Weights of a small transformer language model: 134M tokens.
MLP neurons of a small language model. Each row is named by its layer, matrix (up: input weights) and neuron, and shows model dimensions 0-191. Each number is 500 + 25 x the weight over its row's rms, rounded and kept within 0 to 999. Numbers have three digits each.
Before each neuron's rows, "fires after" lists the tokens most often just before its 100 highest values on Wikipedia text that the model never trained on.

fires after: " re", " Re", "Re", "re", " Le"
L6.up469:507526517546479521499498508484493465481495489528508509447520464490494489485482486496519495462490547489511490474498501487508524500507467470505486459545501487449519476490514496471518518483557552507488503468530530470520450468489522455481426484489489556544530519511455490465483496529514530450526506454484497486492509533531547516521513506523481479503486458509545496531516488490521521508487508496539512480440521475527505530466534505462495530454500476479510479539459490535511489511454517529512489499534527513514492496512485513485540515487463504525496511536503513531512502493496525503

fires after: "D", "d", "T", " c", " St", " D"
L5.up454:457496506539519495500518543494517476505470550546470496535491487484515471500487513505465510531485467482481533489478533503484483549515485506481532456537485501504510482518483550443475523515493503491504504512505477511482503475502468506493512567467460531499490521464473480466537486554512543496484508496528497514522521514512493461474491493512501486472493472525518458533523490550452495492450501486508500493499506510501496497515553528503490523502554504506500488441504496472479521495494470497500533500519514480546483503560521468508486485487504510475568510516467515478531449502454463496

fires after: " |", ".", " released", ":"
L3.up138:512513470507477523519535541462480543516456540501538511478530446456501477457503517508454502511496484512481495463485534501541461487553468494524480510509505515499512496556507509505463522511545518476504510499531510476524503471507490532493486501518499489542512515453481470513507493499494507543531522482502512518497480477479515494502477521471512481521498494478479476508508511553495524502482489523515520522543447493510484480502489515535504494424459486487513455551492487543449503476536493474506482484455535485512482493521494495478494489429526510552507540462504500468521495505497487473

fires after: "1", "2", "5", " U", "don", "7"
L3.up476:506499507477534511479495454455500487519529500499529498465511502494498546566494503516479470450488500504540497493511478478494473504500505543486520560514475459509521485470478493520474481469477498503520436542530536507533509470467495510490512459506483503485504532463501518481550475516488534498510523465500477513561520520490456511529490483522508568496498477535465477471495517487517488523525497488499494484549478521494524524494483524488529530517504504472478530477480513518552492509494498495533537497535495499536510456513453546503513477535508523514516436480512506469469500502459487526

fires after: " |", " was", ":", " to", " a", ","
L10.up648:503480492496487564534493511489514473491503519507508502497511494485501501466529518499513471463501526520451511504543546494465468508517485539508523505479455497509506535474540496467478492516491503504521497479545483531503545530514493508530471456482489479503484533468518483531461534488496466532475494505519527473440520500506486549470523557554470533529497471476505477509479519524491530507520441489536533503506435474504504517487527494493516494540499471518470479463485433484462460480538505483495533499498502506494496507521491492480469475511524516531497538485470510494465494481493538464

fires after: " |", "|", "(", " Win", " No", "Ranking"
L3.up747:453528498499506502465492514528517486490495529523524519490437508505505495494502518515497499525506518545506495540487495503500504503530510510455474494494523463499486510463489465464469513547466441501522539507527499486504497466492510509520474533500427492452535504500519511543480495474505566498529504518495465473449438491443493475510509510496519482505507496514480493529443477475493506547479498540479508513541482473496495503484531502518517488510504494499530501520539509481545508495497483475509480473516497487514527519506502510508481566490451550513535500521553492496499474499558471461

fires after: "0", "2", "7", "8", "5"
L5.up518:501491457533513537504501539479471488509499481497485529496531455545509520480526507499482468552489547492501510490457481510504493506470492521478549468487480512482456473485476506509524471498546492507463532516519528451482495510517547497502496496484477466526530482508507503538485537504532517508501477486472505504476508487448521456516529521506490510511521470503449479505576502469521452481496504522474518519495501511489509479480466493468514469501509514495530504522520477489468534508451493456512508514470490493509478490527496501514538551483483534554512556532498527482467525472470441475

fires after: "s", "D", "S", " p", " c"
L3.up272:499491530529482483510530486491489524485474456518475537483493474472506505501533478516496461486529497462524507490489509534465524463503471459477484544472488502510469507480510500518479497487504474557506502462477519530544483485520555485514495555560474537464517511465512495447481491528455528478546521498488488507535559526508489515482473506507543476498469447503515492515447505549497485471470501510498502458461502486509530489503479507533480534496555511518464499452505492474485485487527540504522468497499509483532492502548516540510514499533537517516479499506484486508480529505484514497

fires after: "s", " W", " Sch", "h", ":", "w"
L3.up4:472504527444482513521491483493486495495489540553453492508536520495494443465520499518445524472505547532502510493491475484511486459458510514519501475492509519513507471501511516554540491488498490493499513515471473529536459469498547464507520481458492515483494492500527470521505505517488544509491516515470515490523531510493476567478486442501527516465477465494534462496501529490507533467519538489500539499471519494485523471545488498474462496493540508533511511519545466498502512507478470460465459530486514447495493497508530513462496518497527480530528539506497513524472491472461516501

fires after: "9", "s", "°", " S", "8", "."
L3.up72:509443539505455512517465489496522492522483531499488512538505487517506480468528504512487513499486490510514496480517518503478517506519506491474523513491494503453493482538486485504498465491526507475472526564491533510533511472505522487530517503472488515467479488513435502466463457467520531540527488509456492506513483499445475456481458476471488491543532490505551494506525509531499512516490501484487472504495495492510479482543520473502502483479517490491503502496502533553554493509522496445518558479517500491481539482536535512461518547502513526494474548505524530530479451516441470539

fires after: ",", ":", "ly", "2"
L6.up179:565522521507523503503512494491556483483446506489478477561489473493475531513450525474518483550527500464527496511511476520499539502502513522471520546475525520530509517475484506474478526455476537510480488469470508535517503535527568471547504466503511516508487531513510455497482491521503515458459494471485492487502485465533499493525458523496511536486509503496479480508504520505471498464445537541498528466498541480508493517498481499491551508513491529492492502486498531492504499511503517464554494459472524496457496474504524499494515540510474486534520526489506485439471501476509490529

fires after: " ", " ("
L10.up416:439487494525426465477518558514545514522476518487504510531445537526521487522470494508514512485491485562489509476492500528514457512515477525465504473519461499525492534515510557529471505515522519530474531520465546515499526500517453500450467534539510475539487496478491495513479508530489500502541527502473495501536524466523514469475521527502505472521495471471466493486494482529510461479511476514514476494511496480517510480505436510509508518504498514489492538482532477490497505519500537485527453457457457517483464503510497503516527527456507502505501475496514472497528475521515473510

fires after: "1", "==", "s", "==="
L3.up609:508568523519477542476466524511511523478484484532485485480527473495539497544504501544517462487477495550499506480500534450514509492482476495515454539483514447534553492534443502527495509518448515494483502502469519495517500482492473508503533479491458502522516502520530525502483502544515489478539484505478506502476506488483493528471489514483488513507513497494549532534475533491501493497500530543512472500448450518487533498462449484516485513463509544503502481551474497515506519482494514501506465459479513492482490449509496482505454542526513478490483510485553502500533494474500469452

fires after: " in", " L", " W", " at", " to"
L3.up113:502498491477507468489501529527456481523471516520513566455486511494523460476483582498490520483467469491509513538495484552511497515467511524470538469517493505503505519496457489500518494471512540513488448519456471502487488471511503494452556484479518491521549444452481546502455527501503504449514529474476513492512512499490536495487508531509526493511515516480537460530476534499495496504476568493512510484501497512501496523486509535528497532531455560511475487497504533469541472505504510454492496512504509536500518482503499492507491496531471510471516523500535491474511514505477467496

fires after: " the", " of", " W", ",", " to"
L5.up234:520475494460531557518499482506492499520507465505517474501453490516532500519474567515501495510479533464522526536470499489481502531458503565492482500452499475498542486469491514494444510469491485501496532500499490511465511469466487506520564538552474479533534490487531514470482522498461464495487524497508472487437454487500502515520514539492503542505535519431513489498511530492504514503492517537522489511446488526505484486496504539495510535459482468493511500509480496519501501504484484483514511495505530488502571510515477527515487468482544499491527496502507483477463518526465483471

fires after: " to", " de", " re", " con", " Re", " ex"
L3.up44:474477493494516522526457487513475497465530480460522470533503445492478520495541508525505469512486530518486470447495451513500478470519506486518448457519489507523514487466472475516483507483501530525475508453473483487511511527496466505507507529521470498537474440488484484500494507481488486510539457514479462503506507523502484531518498492493532495482506491547496495442527546496517519491547526529480522490475497497512518494533555502546498493546468474485528463503483528490536526533531518489479494549469535495483567515452482497481521498510505529515508498517483520495510550478542498491

fires after: "9", "0"
L5.up669:502447486536501524506512491474470496505541531519519475449491503463501497500532530475493550494474509463527488518480518498522471499500555484498461495480497459450488520465522513499517447531468495546445508467557488501494523506516471502486473490514493532519515526492526483492513506487500541487508464497520485506569495498518489525475512476485499512511482482471497512475521505507531514468475515487494484563542479479452501478511515514475478524473523434547479496507499496535498462488507483515525521489525502556491465463478532531499538526457498453495527513525486473508518511504486511477

fires after: "9", " In", "°", " in", "7"
L3.up493:468463491507481495475512504478475517473458518517491495504454522522505456510491473547502530495507468474524470424496516476476489510489542503467489518525498494497482529491449485501514474472531489514486465461515522456503533468538522547548497510458557492566492468515501532484536507559499506527523509476493537484514502497498529524496532498484506546495484488495541487480509530516497517525498501521502503522507500497505492456522497466535495512526525520496522464537463525507483500509500533419521517498517487475461497501537489474464480480523476491531482489493527480505474508537514469523

fires after: " ", " (", "^{", " Length"
L6.up446:508493440475449511513511534556496502520474514499477517525490552459447490481534500506532536479497504505519528502507488493506547520525481553458491506522455490456484509506469479492478477528490521489492516479495518482483491513517485512533509478483501471519497470503493510460468480498473505477520487493518503487491520527499495483481493467480463509491464515499525532514507558494469490519545537561503492479534466478489525523498503541541494523532508503588510511513486496492513501503508529489526484488505460474465492468524544440498518492488518524533479503486531446522492555500499484532

fires after: " re", " Re", "ra", " Ref"
L3.up60:507468518496481494493511501520509496508524548481509489509515471523493491532509502460499460518515542511493535484536518521488498488495488504522494508538548500468488483514495493496551498510491511461513490492457474492519450504512469481457489467545474511514496529507507482493476487488512494465506508463499515477513510466497496451480447511509471488474568439501500497485480532504532546532492484493518471525510487497520551510482525541431525472491520511497514539493506471481473490505502491489497476502474509502491465487503437496470518515478506511534482474522538524570511509520530598484

fires after: " A", " Ma", " I", "g", " O", " G"
L2.up453:516487489516560462473533484478464517492491465534512508514485483521479527507484487471519469461452509466505483539515495489517514497484509516524461507530490498521511514493522494499477523514500509523508485477500444521509520466448492496556530522506522470470506503516484434454548496473513526479456511484494506504509546515519547509437491498488553491504503517502481462527511524517490536465483522518480482472510462472482537509485513502491504444490486504469489462531506516516503493506503469488495517482493471561519520494508499499453521518458519486520494461511530526528528552502456531460

fires after: " to", "s", " de", " De", " To", " and"
L6.up20:531561510531523521506506494510538512517465509503501512466493456507465493522488527467438514460507522502512483492499542487496522501500497453497528517534507501501509510501482456494519504505498505510476543515496525505519475492504488478504532456530521499539497537440518499429454396506471506477484549500448520533518475515539469512497525506477509524496475488504527519535497508512495534500456558470518495518516512487465484506512508485502480490495472479507521469504514491485494476532484491491465487498466545523516543502528485532489522501494492486494452493530522469532479492484464516512

fires after: "1", "8", "7", "6", ","
L5.up108:533487479468561485498482505497505520496478498524481495489480446485451496551514508469505487473513494521522547482486525472466456493543483513469492515510498485485501462489505506496503498525502543479494524547529523501502478531494503496477522490498494491534490455489531509489512518519494503490517471492474486463466542478503491517527510489540454471496501476516551495468525513503499499498457492465536518556503445467512499514490495476440513495476525514523529486530502498458495504471459489535520520509504469468514448522486494500470500568511514492548507515495502500568444527471533517479

fires after: " ", "2", "1"
L10.up399:518498486572499493509477531494507504510505453534530546531558493485469525485478478451527509526501508523477539506477508453524490513495459487469512458494513528511477463495545537486533521541436503546512537492483493519520525508474484515461509456517480435507465489505499512471507494537505505486468517497514541505493480487516501522514487467508500498497535466529489506459476505487524502517477539527463501507510531502496488505518511523539489471494481514526533507443479508449526515534554495477503513496460526522481501473512486495541481516477455511479508500485509485492454495489492463527

fires after: "2"
L5.up652:500489529488486505499491548456541466458511475522504523494501484532468466484494483524523525540499474544511464488525536468525453526527508542498480461498516515478519460444527504476506466473472487488482519537536490519505514505488487528490494480478492533572524482499502557513503501519526501453490497538475477468474503508527511508475475509510467522497478494444524549465498487540543461449495509450538543515491492468514471462472492526512513516502483501534514510498458498525498517485512491511511492515507492506483460465488495533535494509521507498535547492531511466504493489503528495518

fires after: " ", " c", " S", "oc"
L3.up635:495468558529524509483514492504447476486516438466508563490488508461507544502473473503464489506491497562476470539483475473483469460473479508510525507543520499482486512510507462501482485495524488525491518521510518481509493493467547468551512456504458529479453484493524514490518482489481482458552483526472510462495511481503513539505494490470508464498558490512479514496499512530474497544476515514492513501484493508529509480556484499502522511543482507495477498484555492537501504526535502529517472503524457508522480505479481478452499544530475522461497476522516494491534516533494492496

fires after: ",", "s", ":", " at"
L5.up553:470497494469502517522500467462445529490468476488503538551491497518506508480516545481505492535548489497497515486455498463493453471507501517497513519487505528506467500541510472520526496426476479539517490538501488493493496497522498468498498497520538499507520513528494471490525496543510527506524509516504510512477486517441564522478508459459519534529502511517522472446507475463491499550524536529519503498529478478512509485546462477496491508477555463501482465493456509513461492466486499514480490500481506511468479508532500477475544513546532491537471481489509528512514497466449501485

fires after: "1", "9", "2", "8", " de", "3"
L3.up329:459524490510540539513497526563486512490481498506489476486503471514523530478528507467506464504526495501474544508552483501501514517499493499483490508489462505529451536515477513481524492448472509459535497521533504522469521548503466454525532493551496495527494481535491509482482532479499515475550489518527525508486483500500503416547499512486487450474475454466503511458506444498530479496493478506491449515476492489542493512491498545479514503477485506479479482475476523474491498517464527541511516523494497521525508507515489491468493479525513461533537524519503527529525509483477469461

fires after: "s", " |", " (", " I", " "
L6.up563:494503528501489504497505490529512524473492506502502530475460535487495460522477479537471509498515446478492492495519523508508472539476485542497490522490491485495502459504494539524506479514509493525460497461482446496472507446495465494526486566473440503507528437521499500494460503530484488494511571525478550516517486471497527517533509496489533520493491503546497493554478504507492475529496502505522484496526509485474513529495544537447544524481530484505496532514542477454508485493491487545466474503479491487466497474524553495479510523484533493517484460515478454505482512462475505519

fires after: "-", "(", " ", "'", "d"
L3.up583:491487506475526484512516500481530560468510518493475509476500458533504506453502534532494484481509475531503452548475521509502506479456444461504527515482490489514505509524517478517511488525546520529500469507477504454500510432521507515530449480482491512496494500558514525497496499503469555431517533474498443492502539492508500510523492504465546533430505464525485487486528490479530503492462505495528490487531560492456528525497499489503522510517476497473496494502492482509500518491538531488480478498470515508550524513481504496486484499494487529496563497513494478496503507459526501477

fires after: " |", ";", " "
L3.up162:472489513483488511502532520492486459540502481484483516506493500522504481469508494534459491515495481552516503488481498486510516467523505488483519513582489518489480517556484457542476515501525485519478506508506483503544490531503470472483454506482515496526473491497468483487506513487482505494474482481518537493487457487464534475502484452495508505589496544488470474503523497516478472520449486490510507539502521512459473495538453551508511516494527490495476514462504500480559531497527527462466473497514540471478473505507471510511503501460526487501531544503511440487455505487509491458

fires after: " to", " co", " I", " they", " well"
L6.up659:477470538486524517500502486488548500512503505574532504524496534453450519517444520519507498541492528477470512521503499521499498496516487468514522512525480523487534468463488504474481507513507502496505487490511490489514563487528469499530482520460534533530503523511507504560484472507504533473488517507509535505497476466491482538472468456502500490508456491465483541534487485473503494484427463555508530466494500471484496468523535481503533486537508529516508482509458501492503526520485462493528485492442485482474499506498506479473550508501526491492504526537532469472522500554522513492

fires after: " W", " ", " L", " S", "w"
L5.up393:490482511461475464460441530510491469489494501517480509491500511495534520509507499552510482501518497487501515440482480489498510474492485486497498519546488490510467500514500518512562504503469480517448529534497483593529528461518481492517487475499502498551518503494513462491502492475465537468526489510517515498518503538497503546471510504452565508500468492498506506439529527461498481508501464518483498467474482500497528526512495505478488489524524494489483517478508520563488496529518553514504512482448453499497506548544483449476513506499485516494526528468525503508463493527501524484

fires after: "\n", "W", "2", " |", "-", ";"
L2.up13:494510509485516467488548488532538507518489516540425489542484509497554497498521478499487478448538534482509501511529524497526522466497478520499502513522492490512509435504449499491519504512489511547484487502495535515508502508470516482526449497443504541486482492519509520496512498484483460477478493454430514479519522485525482505476538518506486493505490550501485490499505497526489476461525499510469518499468538455488551474495548524525515485520488473477519508494473445446528509534476525485523491516489502540520546482510518487522474502488497489527528510469461502508500479560510491514

fires after: " |", " ", "ed", ":"
L3.up67:505525521480467500521518547483487451457470510532479511475510510525534511474535500490486504480536477501518471502474524518503485492546506473455521518494502493532457557517542501501475497518525513546486494496520457533498512489477483509508483520494484542499471491491476498526464522520488543509489486443529531485538474498444543516504485466518483518477520517495499475511486532477541499522499517513468429496526490519489522497487544483505480492488479488473474547524459506522492496493554532494516504530490456509480449520501516464530451530446486497471507522526518498481503456475483521513

fires after: "s", " S", " Do"
L3.up170:499506509509476524531504501512515482512536504487499568476467486485422489494515464517457497522527475489572514489490503534479503474463493485524505536515520488533492488504457495533528534478482515502480506533494478468486515449478488447476501470498531534507518535519492506469512509542523463514527534504493499516494524512495521506492508481525506472468513460523505552511457500447463531488468531528514517493461466479511484505510471505493511517448519491473488459501511483527505495485509519493480447492488529485505524500534477542482532516502530521448508472523521507517452441506503516483

fires after: "s", " St", " S", " D", " List", "And"
L5.up29:431513586492504515483518499461518488518485512497504480455504472518522477482499530498495524540456479472475548519525512494495491496517506491518480483447538536554485496455463503485470457516473540512496500493556511515543479496487491474523508533512493517499487516493508482516483536505583497541493485525504487505470495525457499489488483514485497518524494521470526513516477492492505463531475525511501479511546535495485512542496508529488498520525508509466432443464484501513496496504497485473491506481521482520493483507521487473472527514507503543543489470483519500526512447500522523474

fires after: "-", ".", " \"", "|", ",", "\n"
L8.up134:548479498504466503499540504474553530512489496485476534472477445485527510474457477510493505478514495498502512532448549455481491512477503496506496486511514519502497525530430503505499510476492546515465503515540534499473499470507499528490476453521535490486525483505480495509451534484484465483434510502506491466502478474519489480515490497492522542493501495524532479525500515479499509439517480481495474494489480459522504464482528458488504462507502475456517499530526490526484509550454459486492486453530487534485502499533520535553475517513528526479498492531489493523509517566500503505

fires after: ",", " May", " War", "we", " was", " is"
L3.up376:506496474501455521489477493496509494525489518502513546469491474507498483517500527554475515504522519523525507494496528522491519423476474514507527481481513503493478500537483495484494478517484474528493458509496530517503495504514534483506491504471517570524480494525519497488504510501526545496495536536475498458513469497509463428464544505479497468499546512491519457477511475483483522480462484487468480515467521467499554495479517489500551518524498486518457519548458528493532483514466463522482490539482492493499497515500507464484527504535487499552492513510548483490456430517492504547

fires after: ",", " W", " to", "w", " wh"
L3.up216:491505486499497503462530524473488468469519521524549513479473490466530505520498533484479529493479493503498517551507469526507525513497486529490547494492469509489509494535465513501525525481525485516509489541482463507551504443479522501456477495483453518491504522462503490517483485496515468508494514540501482521532492483477504474490507476487543492523471482527532488502525463460511510551483527513503501485526459513511509510554514500530526495502492477466494475511542465490504521494454507460488431480513482507491554463549499513507540487574522466543463490505535454506487509478469498477

fires after: "\n", " ", ";", " \""
L6.up356:513440486521484508509519511504452499510510484479512504497522494505512522453484529510497545501498488520479506498507499492520543487472501484487500525521535461528522506511476482517518519479498466530517519540475462490513507473469516465485465485482519512486494480502469516449508511511493560466476507483515491492513515465493542495532489506467473496480532498523504500493526512555505530539494531476513481515475489425486504514549459493460523558520494466540458509505513505446502514502448477461520507471510476494451530515542502469486496546512489524567478516521508527492552516512524491479

fires after: "6", "8", "f", "5", "d"
L6.up722:506470439488521481511516515502452510491493524534508544486492487524460512464521539518477497505463482515498524513519519533451479457497521445526448485487483504475504485498498517486426522513509523530469502551471524483499524517519500474493514472463492483529511484516528508506477519533508493477503521497441517481533472498495494501512480510543488462486503496449474526443508462490490500525504487504518496535502481514518496521519499502517557463450490500510515474497509517493476479473450547505485488537469522522506488503508499509486502540568531496523558487503531545487493513502522466509

fires after: "0", " ", " (", "9"
L3.up594:535508492462468475530493480486539474524473492482495487446492489475484477493483533523530500495469516514534521500519514506525487479494484458477484491525478454464520538500477525555476551491532502509475474516521482487497528503480475513492477511468496495543494473515533505504505519502469526489484439553526486496494531513518507532484519475509519507506498476514508504474534481459507527560484545534507453484498517503498497517537480490493546518483576458541494545485506501556451506492498480484478489468493535501518483461493483509511521547502513471482478522498523476458461507477485518464

fires after: ":", " |", ",", " ="
L6.up656:502466521541467497522509502529522500474465499494527475507485509500517511513522514510479470528548477512477489481460470500433452465529480470493499562491516503496511523505469510464503514482527509531494508533505499509510486518502496529499502536500483485513499539520472496492483522524503536486513538507449530507492542489505512497491507468486513530482499522497431499492533492500496513501495509470548498468524473510543544460480504485502539514472519517508509482488509517479513499458475461509453482490504492460476482435519550510495485490467490454564554542463436491495473481465498497510

fires after: " (", "\n", ".", "==", " \""
L6.up695:492450516553503485477504540487513533483510531517501518463548460491511450525497511526480518481516513487490495482538522469494483481517461496518491506471449491493473476535509478478468481524465442487494512498481523482489503501513500507495496471502500497523538482491507485480491513501494519487474496478498497443485535468534554516494503504507552490444471497456491534491531523506509463528508496504543540581505481463521508459479483469459502493554547490504503501516509477496507492500498460498581526473531463488505522452513482478505520519507516492533463505468489514506513508527505517490

fires after: ".", "\n", " (", " ", " \"", "-"
L3.up416:474458502524511535509504514491516538463475524549523470476447477505487498489496473537518465525533515489501517485485513473523476521518447452462480532508496469498514544514505549503522507523475514489508500467502494468514529502484478533514497459487471536492494519537429551493505495501495532452520508500529462491513524539511511500514489467511500517491510488531532478547497469496461501492518512485504498499497490474523493455530522527478509468471486483495487449526485539446514445471544524481533504505553530447512503523493540452466535522486488501491497504507502502512489486513503489502

fires after: ".", " |", " ", " ("
L6.up358:510458515475512566508497522543519484475477514526521481531477496493507534503545494489465513550480505524486462494485499531511471504549502473450477532510473479471537504507470504500518494533499497511467545488457501495472511512457468527490463480500482495484466490495526488485524502516489469486492492496495528524463502484496535530501491496491486484463473466438543532519506487495517518540486484521493518510510439490518508517477510464493492528497506526498503496515458542502521435481520437529472543502526473520502480517514536501554480546465513462483518480502525492528535494474507470474

fires after: " ", "|", "-", " a", " un"
L6.up268:510485507478480562509538515483515502519528483514517479492512490487499456489501536476520492456506488522497500496508503509515511450473485531517472503483527525507504508533479489525508537500505520530490545466477476517486532470511481466480464494459530472499540517538567509495514516458517479478529537501434491474512525472525529552471501501503519468516529497485521492504560482485520495543492463483500502489528540448493511495506520450482487492497483508529489508512492470515513491518528478505501447510492511504436468524513515513472463510504506528566468496453495468472496511468508507446

fires after: "2", "1", "w", " ", " Sch"
L10.up313:558535472470490487514491485492526493513443481534484478516503481491528488482531519503490461510447555481456515500475508508522479553499484514513506481531468508443504469552489517489480495510548472457483533482528431501496523518525494498509487479474521514492507477473503511490507486525485512446527494544475505448542508493486505478520510518496470520490469486491512475459512554511532548517527497482507520513463532512485507535492501534499476488462517472519478516482495504519489462483515497458483479490510534469507515490518514465479490502459507519514499545473535499521515437503471521530

fires after: "2"
L6.up306:471478498474530489511511518490498523554519454557498539466530519472477542498484518531498478502499510497477515489484518470487538493454528501513506493501511548516492447491526514484476558497487473488467479546553524546542501501476477491478496461514473498513519476487522538493485451521491499472488517524519440521501518544520551554507447467485523510464518487462489529505498503493516518469519491515517484538520498472480495472473496513470545502508484497492499533533495529448503504528515513518524472472523460526495496528513492532505465527470484501526515463483489534528484487484480485491

fires after: "5", "9", "7", "0", "3", "6"
L3.up274:483507494484510505482510535501467496562463488492513501509480526520529510488526503496537474502504520525498536427516487478525509480514457500496482453503480489525483511486482491488467474513491537442466554584502516476494518516509531482479528512498464477458484476500506496505499491527448520554542500506521501551490477524511502471513486503504467502490496482540484490507461504454465503489549518495509459524458525503516509455497524512507513499550509514503515477520500501458526559493498541532502514494454492484491512470525522491498489480449531519521524490517469483510511494495473501450

fires after: "9", "2", " |"
L5.up421:487496544484505505460456531465502490514521504537492506482512507507545515500498502536497499466477481534502530513517514509514486458489481485506544488492518492500515497546506502539483505489457486477491504473536489491541517528490451431502480533482463495549539504499527503530440481539482503525472487477482498489519490464463530554545479505479521461473529458515537467489492495466493529501505514487531498518515525476468508479462459501509531502496489479468524521503508501511539529474526501492486470474489534474486526473527494496528462538524513465544502501514530518511477454514505429512

fires after: " ", "S", " |", "s"
L6.up118:529546506461464500437488546474501503496484482487484499534544515491517512463444492526483498509484503534533498452500522516480506502535486471502457531504440494514500485491461507491507510499545487528511471511510501497475473533466496499525480491529459500457459501506511523454510509524485530493488488494518529524494512475527514491491508514504468484486492503433478514504478466508513482524479551546534503552521444472482498499468484531534556495498537509514513471507498559494510516491518528470486517484479485473519496501504470491506500469490545463508535509522505509508514554544475470525

fires after: " ", " (", " \"", " and"
L8.up186:483482500536525475522481509520542503495486514537496522501501498470455520503513462490478487518511440516532513496482500479501492519495462502460521528485514501537541516512474458487524523529527462475487471500520445506477501486481477491480535503512483489510472500460508499500496506509461516475496502562531516502515488496479473521507503497503519535488491509505480441465492489498467479461527477487532528497471481484518485523477458544476567540556488484461504478538535503493490495485504494504482518466515495508510474519563549534481476495505511511448483457493472495507518537520532553438

fires after: " ", " a", " co", " No"
L6.up37:531479480459475543497492499424507453497519467496515551511492467491545477487510513518523532514495500529497528512501464520486502456519474508512510536471483503496498495525445471483512523475558500551524491504513492517446489505504452523501515463515509518519492532500492435542484496523497487482540527512522537431527490468480537525504520514517477503480513477522516500506521499504510487509482499516471489460481568452516493461508524502491487506483504497532543513528518527486495498505530498460483505486477472462471459499469498503492498517502497475507469478472494471541538514500505467458

fires after: " |", " ", " –", " a", " —", ";"
L6.up232:503489528472514515532525499521497506489530412515495474479462481511537461485543524501564491547480522519535494468497470499467538480497543521511553514501487441493503485504473531524533513487496469509454488500530492507489492512516476463469490543491457475485533499466496492493505560486510496548469477505477491471509466503475520570486514508472482508527496504483502525508502487492516455523508525503516487542470524477509439451481501488493505488454481511529512486493460515516525508535489486492491449497490518476510498510500520543510506508492478498504488505484486495482488557516523522466

fires after: " |", "%", "W", "″", "8"
L8.up631:462467484526533515507518484507515492516511445492515542539536501496504495508469498466513480505492551465498515485511505475470513499522439491553531511511511511494482465503491497515465519515529509447517536551529476536511479493481512527546479488487455496528475516519533521464496506500547485506496485496457451480455563497491488526442518512492471484454504539518520500509489497538507488522500491504489476484489528478536497516502427497510508450540455507487505520520519517514495497534494490521494451510487492505493492489499504491491475475438489522555513515552480512481487507510508495473

fires after: ",", "s", "we", " May", "He", "era"
L3.up248:502516524488465515582461506527482504487503515548495493512511464491516490512502494525489497524523504492496459501502469541496511439508529495492509511508542521530498487546501518516524512479519542487481487506504470499448412487526534469526492518475478542496485498482466458467532459471494539534518504533497484471497487504540477490493513513520520507516529512491468495474488492479485492521473551482493532500530532528491485513486480480499508439491494537497449531475523484491455476498501449498452516495506540474484514481490510513524513489528511479466505462511500490532468459497475501543

fires after: "0", "2", "1", "7", "9", "4"
L8.up630:540528532537505488559519573468505501526462508499523531485465451492478494524506458463497554486497524481507535527498507513474503508494499493475486471519502466491530507510471499505498496487436463518471466461466495505543513480467452511564446481462518480497532495524471509489473488536507487514493506514495493490522513500493495522505525513474487469495484503463493484506510510488498491515476508518569471519530524499490493484488493486510542505472504523525450478490551553496461558505486526471509513513487520533514489515478487481461466523494489507517536490474505514495491512512480443517